Weights of a small GPT-style language model, trained from scratch on English Wikipedia: 12 layers, rotary positions.
MLP neurons of a small language model. Each row is named by its layer, matrix (gate and up: input weights) and neuron, and shows model dimensions 0-191. Each number is 500 + 40 x the weight over its row's rms, rounded and kept within 0 to 999. Numbers have three digits each. A neuron's up and down rows have the sign that makes its largest values positive.
After each neuron's rows, "fires on" lists the tokens most often at its 100 highest values on Wikipedia text that the model never trained on.

L7.gate28:524479523569474474509495483544563503435490494496469500494499506540526538473542551479510517479448529469495574436514547548434413495510520486510459485505496467569414491529590510466458509513484528479541461442448494509461515492473538517572469540513439497518514543454487474548485543438519548476504448495487506505528516491477572515531534515416510456515527468556469516477527549472538396485455485541506473554419476519476419594559528557500500538614464514499501483496455589466542505462518504484559463594531513526517457470515503413445470457501477477413526544505411510421473479485515503531
L7.up28:521490542497533456496500479422482462460582549485470502527481486529510538509465452435489525571452490506442517470537527425527479469444531533497447551478499402497487479540585530442507481553591515535479451564511557410483508517486469394523509538470494430534495518461521472570420537456490509482635553517548490492466494534523475497532487500467534492581499535582559512486503517526466476514532508494508494546490546479481479483402475568506506607525495444517529541443453529478529444496565486477535442513490517505488475494413530470517465526508446557500467527504480483499473476556461527476
fires on: ",", " and", "en"

L4.gate324:492474471433537483547482500489497460501473493483525510485484529548565461446543579507540516501500520535468460549544514546442536497557548517484515500462514532532466526478418464480468449487501532488471578449499532561436473495477494424502470452505509470480455484588529450437512478551508513505563592475537574438532518503507609527444518407503476422479546563484500541462544532460499434414522545447434481500455411548442528531495521542486537530494544506572499461466488484541486508530551498491533522497573529520538462510522447522471498442630530472501480539519453451460545507499499487500
L4.up324:500480509548500510542396529460512521515471485505622549505503612468548457474600528526435505548493467502481491528524477477436541477543545458522506529479524500534496507549411468480526482489523501469452483469522461517504431444528443461493462503483548448455489486510475502400541451544434488486470524452496590489543485463483541530401463455492495501486555559448463592452499511478521511478501545499481487498415564527466516433519498471489470443455593515568502527472421486496484517475532491456533548520544506493531511492544481560557552464548517482486411488495525519473554486484558471523
fires on: " is", " a", " who", " of", " was", " in"

L4.gate452:484473485487527489419552514526539469567510471500450509529546508443465565555556578539573461466471556504552452536573488527523543604602475542495585492492520528477601466469523464447447521457532570480592510525464470541539529519540519478537503539511486520495549567543505453544491565583553475527514505557507515444581505515484482505459459572460466516520465489535507547522523485515523535467480502464481553564499515440521522516528527534448454469514474517489522510492495501500553590538483531463551494460524555471472497417477483432433464477557477477473546531532465486477484545553523478529
L4.up452:498476492531514482428561544544546453584517504524485554568542525453456557547559546545544463492509560491540432465505479511501521581565494541493531525458554545463574470522559509485445504433562588474539496557489470530594482529528471477538489481510489487476503581488505467553466553596505444516502483575417519440560469484506465507421480577451481551483497462530481551514526538540539584441446467456457495541492510437525489509527488535474491449511485529497496466510493459510567544507514546462519459495541529459465520436442510410451471516519521500449502557512482499503513533530523479534
fires on: ".", ",", "\n", " (", " |"

L8.gate448:563428536510451492479497493503526529517481572528438528489486464517507476525476497455549564558567581599483486432550497483442499494514564475548523445583478536511459498520604534457493570538494494473587504525514398487485538465515529501497426521509487448505522546464478504520422517458539527461562521520481493539499483427457533497510446504523526473480514497498388537425589498454480422554479505500536456521462494495454488459415456510551537500491489447508552502500477473542457456556534472510447569535512496534505441490439441451489511438507493504492549531432463554510528532497506497502
L8.up448:549534546497592468458572479484428481490500498466482401522489484493455543533493524439514447523450528515439550492582492491526443514473545530464553506471505522518550527462453507484428571503552477592524495505455507534537485500561488449564491499520441506492427504445549441497493521481453490480491457529461481503448511554543510473539466494504491504517485512551541494585523496559464427422545574503516501487454510490497410486560500567543488560497509535505468467524544507550491461457536504396490488591513526515527539532477447469449462567571452521453482552527501485537504463529398519529
fires on: ",", "ov"

L6.gate282:495500531523502587432568536522535526482455516478506546506484466502526516530468469417491519530521531495515486461528453521475488539513517524467520528507594532487543456549545422448549499447534508525511485486486538493522389510510513452530453468476491445492496586499528501526554515447445468460550550481474488562478525510471465517524491482450528487542512497471510532460528564445534391441502516477544556478502483486394519501484569598502445427553518518552446459495490477516529479535538548551526501529506547439488503540502458528480503454570505535517520588576443557403509454600472484483
L6.up282:434550539547522463528540449499481544516534520532489492539531486522471475508455555481502497482446507488436535431547485607552541545497529502485547477516492479513449545500489407462477534488586491496495449515553456520505514485501486433515547569500414489485468507469511530527474565486486447543557532588527357474493513551582473520466468522425500538475551421568566555489525457507515443547542523551479520480472489568480494541450512536570479525525535459533469507491528562489478456457496582504539548526536493489477501496493557507478512535547504537506464538476450582442505486427463539531
fires on: ",", ";", "\",", "—", " —"

L8.gate170:467509573533532509489469544493511502519558505520447487499508502461491453620526465468496491535498535497429522513496520521409525511513503480534517523474486549479533455563529476479430532503533451440567471457519445441466503509594558410384512512521519521556480490421486539558567533485543524549538455552514401501494567524509529499544526510490542504510472447596522452442507512514520414528522484529506470412366464473492524543499524514482570485516478439526527438489464521444502494498515457544551491535511526501517473507506461490476526496576494424469497504433489492481492550472466487525
L8.up170:537508541575531467477428452530460532483546528516518537510554476527385458486498395457500461480485484478502537534526464486494456479493535433406468520476477497608455543463533459446462459462538467494472462530524460450538555498563530490490508482440527429470476553531542451501547544482429452471522498499480506477520502582514457505457461490512546474467557534573486503546534491468461551575518425471483524384481466508484515468539569465447531493497518445462597522493580487461481491557521462483553477474541508509472536521488496529516448473502492444449522491492494554518551507509416468537
fires on: "-", "–"

L8.gate103:493522516465457522504513489612481531437502429489569522489533527505564529543514538401551478509445468505481517508532555570470535529610548462505484511451530482564455518463525550535541540540521466514458519452507468599471533446521542569500498549504464499520495565506543474511504425473527489473446387507423452544546509496443558464526520496505522520450499519463499522506531456530513493472501505449585581449478545554407550533562478457479506500476507567487476485468481526470437490458494522420480563493514561540536510515533455504446481479467507443537536508519445491519509530577503499527
L8.up103:404514533468428533454496501539509466418529390542558547506480534511485479498479540468528513508463470494533496555472460515484498524541510446502440493471444498601477496529464471460508490527558531475534542448520501570523450483477551581521496515472449540471502503518493515517549440520472422506481459520445486523551440493444500407482496475537477475449555546406539524482477494487484506487546552511521515513518529512454558490505519440425546445426535464470448518459544559533517453556528483434486582571532522527492463468591461514453495459499535550527512533469479582467556511492519440560
fires on: ",", " called", " is", " named", " friend", " was"

L4.gate151:496514470460469464545486548455514516578469476544535491553516561453536535494550501512528524529526529479498508588469479566472543564502433493519518512549533516538538511510441509489468479486491538448483520506517536514511527482600474512433474583551531576516447493483517565465533487442469464511507452529459436498526554478478535429415461435466443586460539513484473493504548487483452525528505416509408537442497459456524485553475510407472478457445510509447523519483498494544513556496557549499443510430468478490550470472530557481507514532474492494506446455482501530425632549476537465551
L4.up151:512441523529547509464518491517441518492472501479497587463501532445472521569535488479500465515524521432518496455472485543496497527514472530507455508499561577503535437575554520558505445451479490505443488557491490488532490498573553603510533478508478539530476494465558523486482469547472452569384505505445513499399502453512503428502548515441493520568501442587510471508508505539513508450537542504552450476496443533474456454533435487371499418503487453493473528510506481488509578482555517479508511532533491477468519433512518369480507534475510515441534478519515511518407495520489450555
fires on: " |", " of"

L7.gate258:482463589488548516490510542474534543528470543478487518483434596501506443540490560485488490500502526468457500513524528519419481501509510573474535486515496460554529560479490488480511504410510517517531455525546435450491574517463554466484502567452531538534478544460475407446549500456531520521589479495425410515539526527473481523458429478488467445410520475558465452514541488431524431554474527512505542476456497485522463506487559485436502493547542493499461477569474555553485463565494531460531465476589502540463555529572423528499483533492527432498442522543449549514531534486501430508
L7.up258:562517484490559501472545475485454594484502464573529478481530563486437472520534481458517551473444498502506476471435479420498485571495489523455469506452507478458539476460527495535435470440458548518491486535517416496519544536472500456528446504420456489511521493531501491496461469396510460492526409505465480491508541465499493485458516469472435545494463499643491584487500468540465472552477479477571456515490452539483462438496463513424523448450490459476467499484489477510596437585536598476611525549465430525516519528499472472504463465486446472506546529486479527502525489522519486470
fires on: "-", "==", "f", "w", " dis"

L8.gate367:525440554510534511474475556494509558511477423481477476503534554474489602545533518469457452459419532448469481504511541514532476520491548509564448499480530480530471505508528483523491546487556578455550500474527580559444529448536523493549460567495460498534476506441506486495586522462567492501527474472477477518552516521506433521512521506439442474508549474496436590514507471465508435485466528594579425533505568560446518505449491483573587506531521436502469544455490545498466581550437496497524505509488480539534454536499547418478495494473479534465482521568470528582521557466519466483
L8.up367:516487493483476509497544516498503555411539521513452566487519498510583555415450572497493485609481524465474448439500498498552544510495542507502522536515522455445477543566513510469505573508503565487558482561523523506518453441469452455535474449592530564499419573436522494514517472501487511508465473460526472497423480512463483569514536540536473483533477493476477544482532534559494520499416452377470473539522545464463513451470500382493561486501501485538531482526412509525447486496470491517494499502523526522515501538474551428490486449489441481485465577473457564505484525564507437550
fires on: "-", ",", " de", " per", " in"

L8.gate19:537488494452537498492491521447492512475462461477497488488538496500487519537514522506620497495509533515495541547479590505481442461555465495526562461518569471507443452498532500480497457522556507490524476516509525446489594505505479491463495547524444508611477526462501491461534471411532536468551460578543546521570385430446543438498442463470499504484487520548498521556480482543515519519471419499522474505469487513490444590531509552445494440550457503453513492461445534499535545528556582382502491551470524506498515509459478439474529443534452501501444478547413507501550558486547484537
L8.up19:411508496551459495464461509426486519578481534451490484502485453470473510531543471425505558466556529474541501485445499466500506451485511450478487508447482413470568463515477523492516469558645522461495497491513512467533499548543516469470478457518506523482507487431527505518565485536469453580519444577466513520496516443553446478535442518453547492496484537480485542461444385500500476466566445430489481475530529452497454461430537495510507495491455497489512550555479502495540486501576505486403483418500562555516519581498467486476444481530480547435549525501566518534537571508445480475
fires on: " and", " /", " Team", " on", " –", "Cast"

L7.gate440:544442460503475462506543473538560500518515516511558479500523493530472532506361442549479432513524509578475509564496455559581526463477523543488528491475585448545534492483518506507474472491478460577517519579539520484465490393549492405504498503475380590492531619498495414470496508461519533508548478573478486490503504481508490535444516594571491456533502492533416479471507435496476540520488531471503456500490476452506498511571415486538427496539498501454494517471463490519537496505504465498492490483550515483505483505543517544450517493518450489477475476459475599531511447528525495495
L7.up440:576501404589415494531578549558555501489448525453455530534569461482506555456464440518495485466475493498519432382523541498509486516480457492471543507565518537507510503523490501512517484483517528499483577525464516488487490522552560517434479495402536568449496571503440502516435481463501488478451540528533490481486512518569431496480471544485511501500518477516461433518485456489578485521584500549479484497518595503548467501496460557467541464491487477434475471572483517525491524494471523470490492514463463489591522474590501438497546494457567545571523493546501524459552474513508450417
fires on: " J", "j", "J", " ex", " time"

L4.gate146:465472501478530496510407511554478524453523436478507433507538534488583528442497520501532511470509514503473488592461557560495485507511521404492536578469486480523484518452506536554518502491557445516498532464516503461476546502527490479502475515525487504455500509519549520409518532451586487574502502492512567525482481537443557479453465440473500515420536511475523543476621551566438516476472492521531540489453557503454505568573524462540472509496478548546445528558510453527460463490510533445535523457523502585480558519524521509400548458437454478550581506516522473558541534467546443546
L4.up146:451467537498469489457436488545466486499483446479542501469445552545486473494523489531509536478501538438542519499485510542534534552549448442581545550530553494477496487565540445513512504500539525674507478490491471541493524543497523533548456495511537540507444493509513525513512521493477455477496511458457564491525476444415515476477473523468505525468427620424482498446476484470460495448465561569515522457518539483486565509559555442491576517510477532506446503433489495492581511481470549377467536472541552440506547456457558523509441564507524453493546508518481499487578495515488509503
fires on: " of", " in", "=", " for"

L5.gate246:522469470506432523529471560453514532571496545443510539499483477531496534473423578572494538462491561493509499453537521527569542486495551457481490584476525432485445481531527564432544522515553508551477505579488446584512575525491475590486465495483479497523568542490550510541468424477497502517470489488445475549524516496524482490498461509442449532523492518571486483525474468460466544502473486526522501618553565507502528494543478463562494471555531534520469537498453474527460440516436482491464568555605475465552456518494508518479489519471538616538550557464438479523514509510461453476
L5.up246:574530512562500554519514506474428531444515487503502470408461499579577429498427531520481438519508455564464481497471529409478531467472502469468499516466498408536494447530547510530495495503483453555529529484496454499487498553478495460523509524493537503430497522541489515464505386520530532469549490507527463467473501468530473502558524462499497537495470562597491501558419480566395513473446438494520486584490502487504482470547521497469460540618444524479505504526561497457478460501527481496625449556440545484523515569540459505543533480472512498557501457482538508532518525505524468550
fires on: "i", " i", " which", " (", " station", " that"

L7.gate379:553474481489453556447510551536466459451431533434523454481476467546506445529482514444519535556487565501502462588512552583514557461536451502471464485518487442573467466492596555492508478526529462485503523554493550453483518469556543492456474552440458493510453534507534534487557429571527485449509503457498444499483537563472501515443457602418562487511442468540518445511486475490542477539486480530467536517465487506497485576453486524528458580493511464485608504470455534522451545537510565470582441524508568522502536503483436538552517466510471489493452477466494477550569516504475505487
L7.up379:486530514486466494454451491508560504437521515549499461516511581505510490534489571533534542490543423555494453501562549466496492497474436429432567497501466531576471462452508538496492444468557575498499475534448524506544589434500485524547436480433508435494532497486461506478549544535515423485526525505451482453522436507563464516536481555522477487557503563485463527488512499475508542497571504466534495524537545597410475483428475458476580534485545499510523427503468427495490482459501453448532483588460516529568524508534489444525527485548563479554466492476572484484533498563480427479
fires on: "–", " J", "j"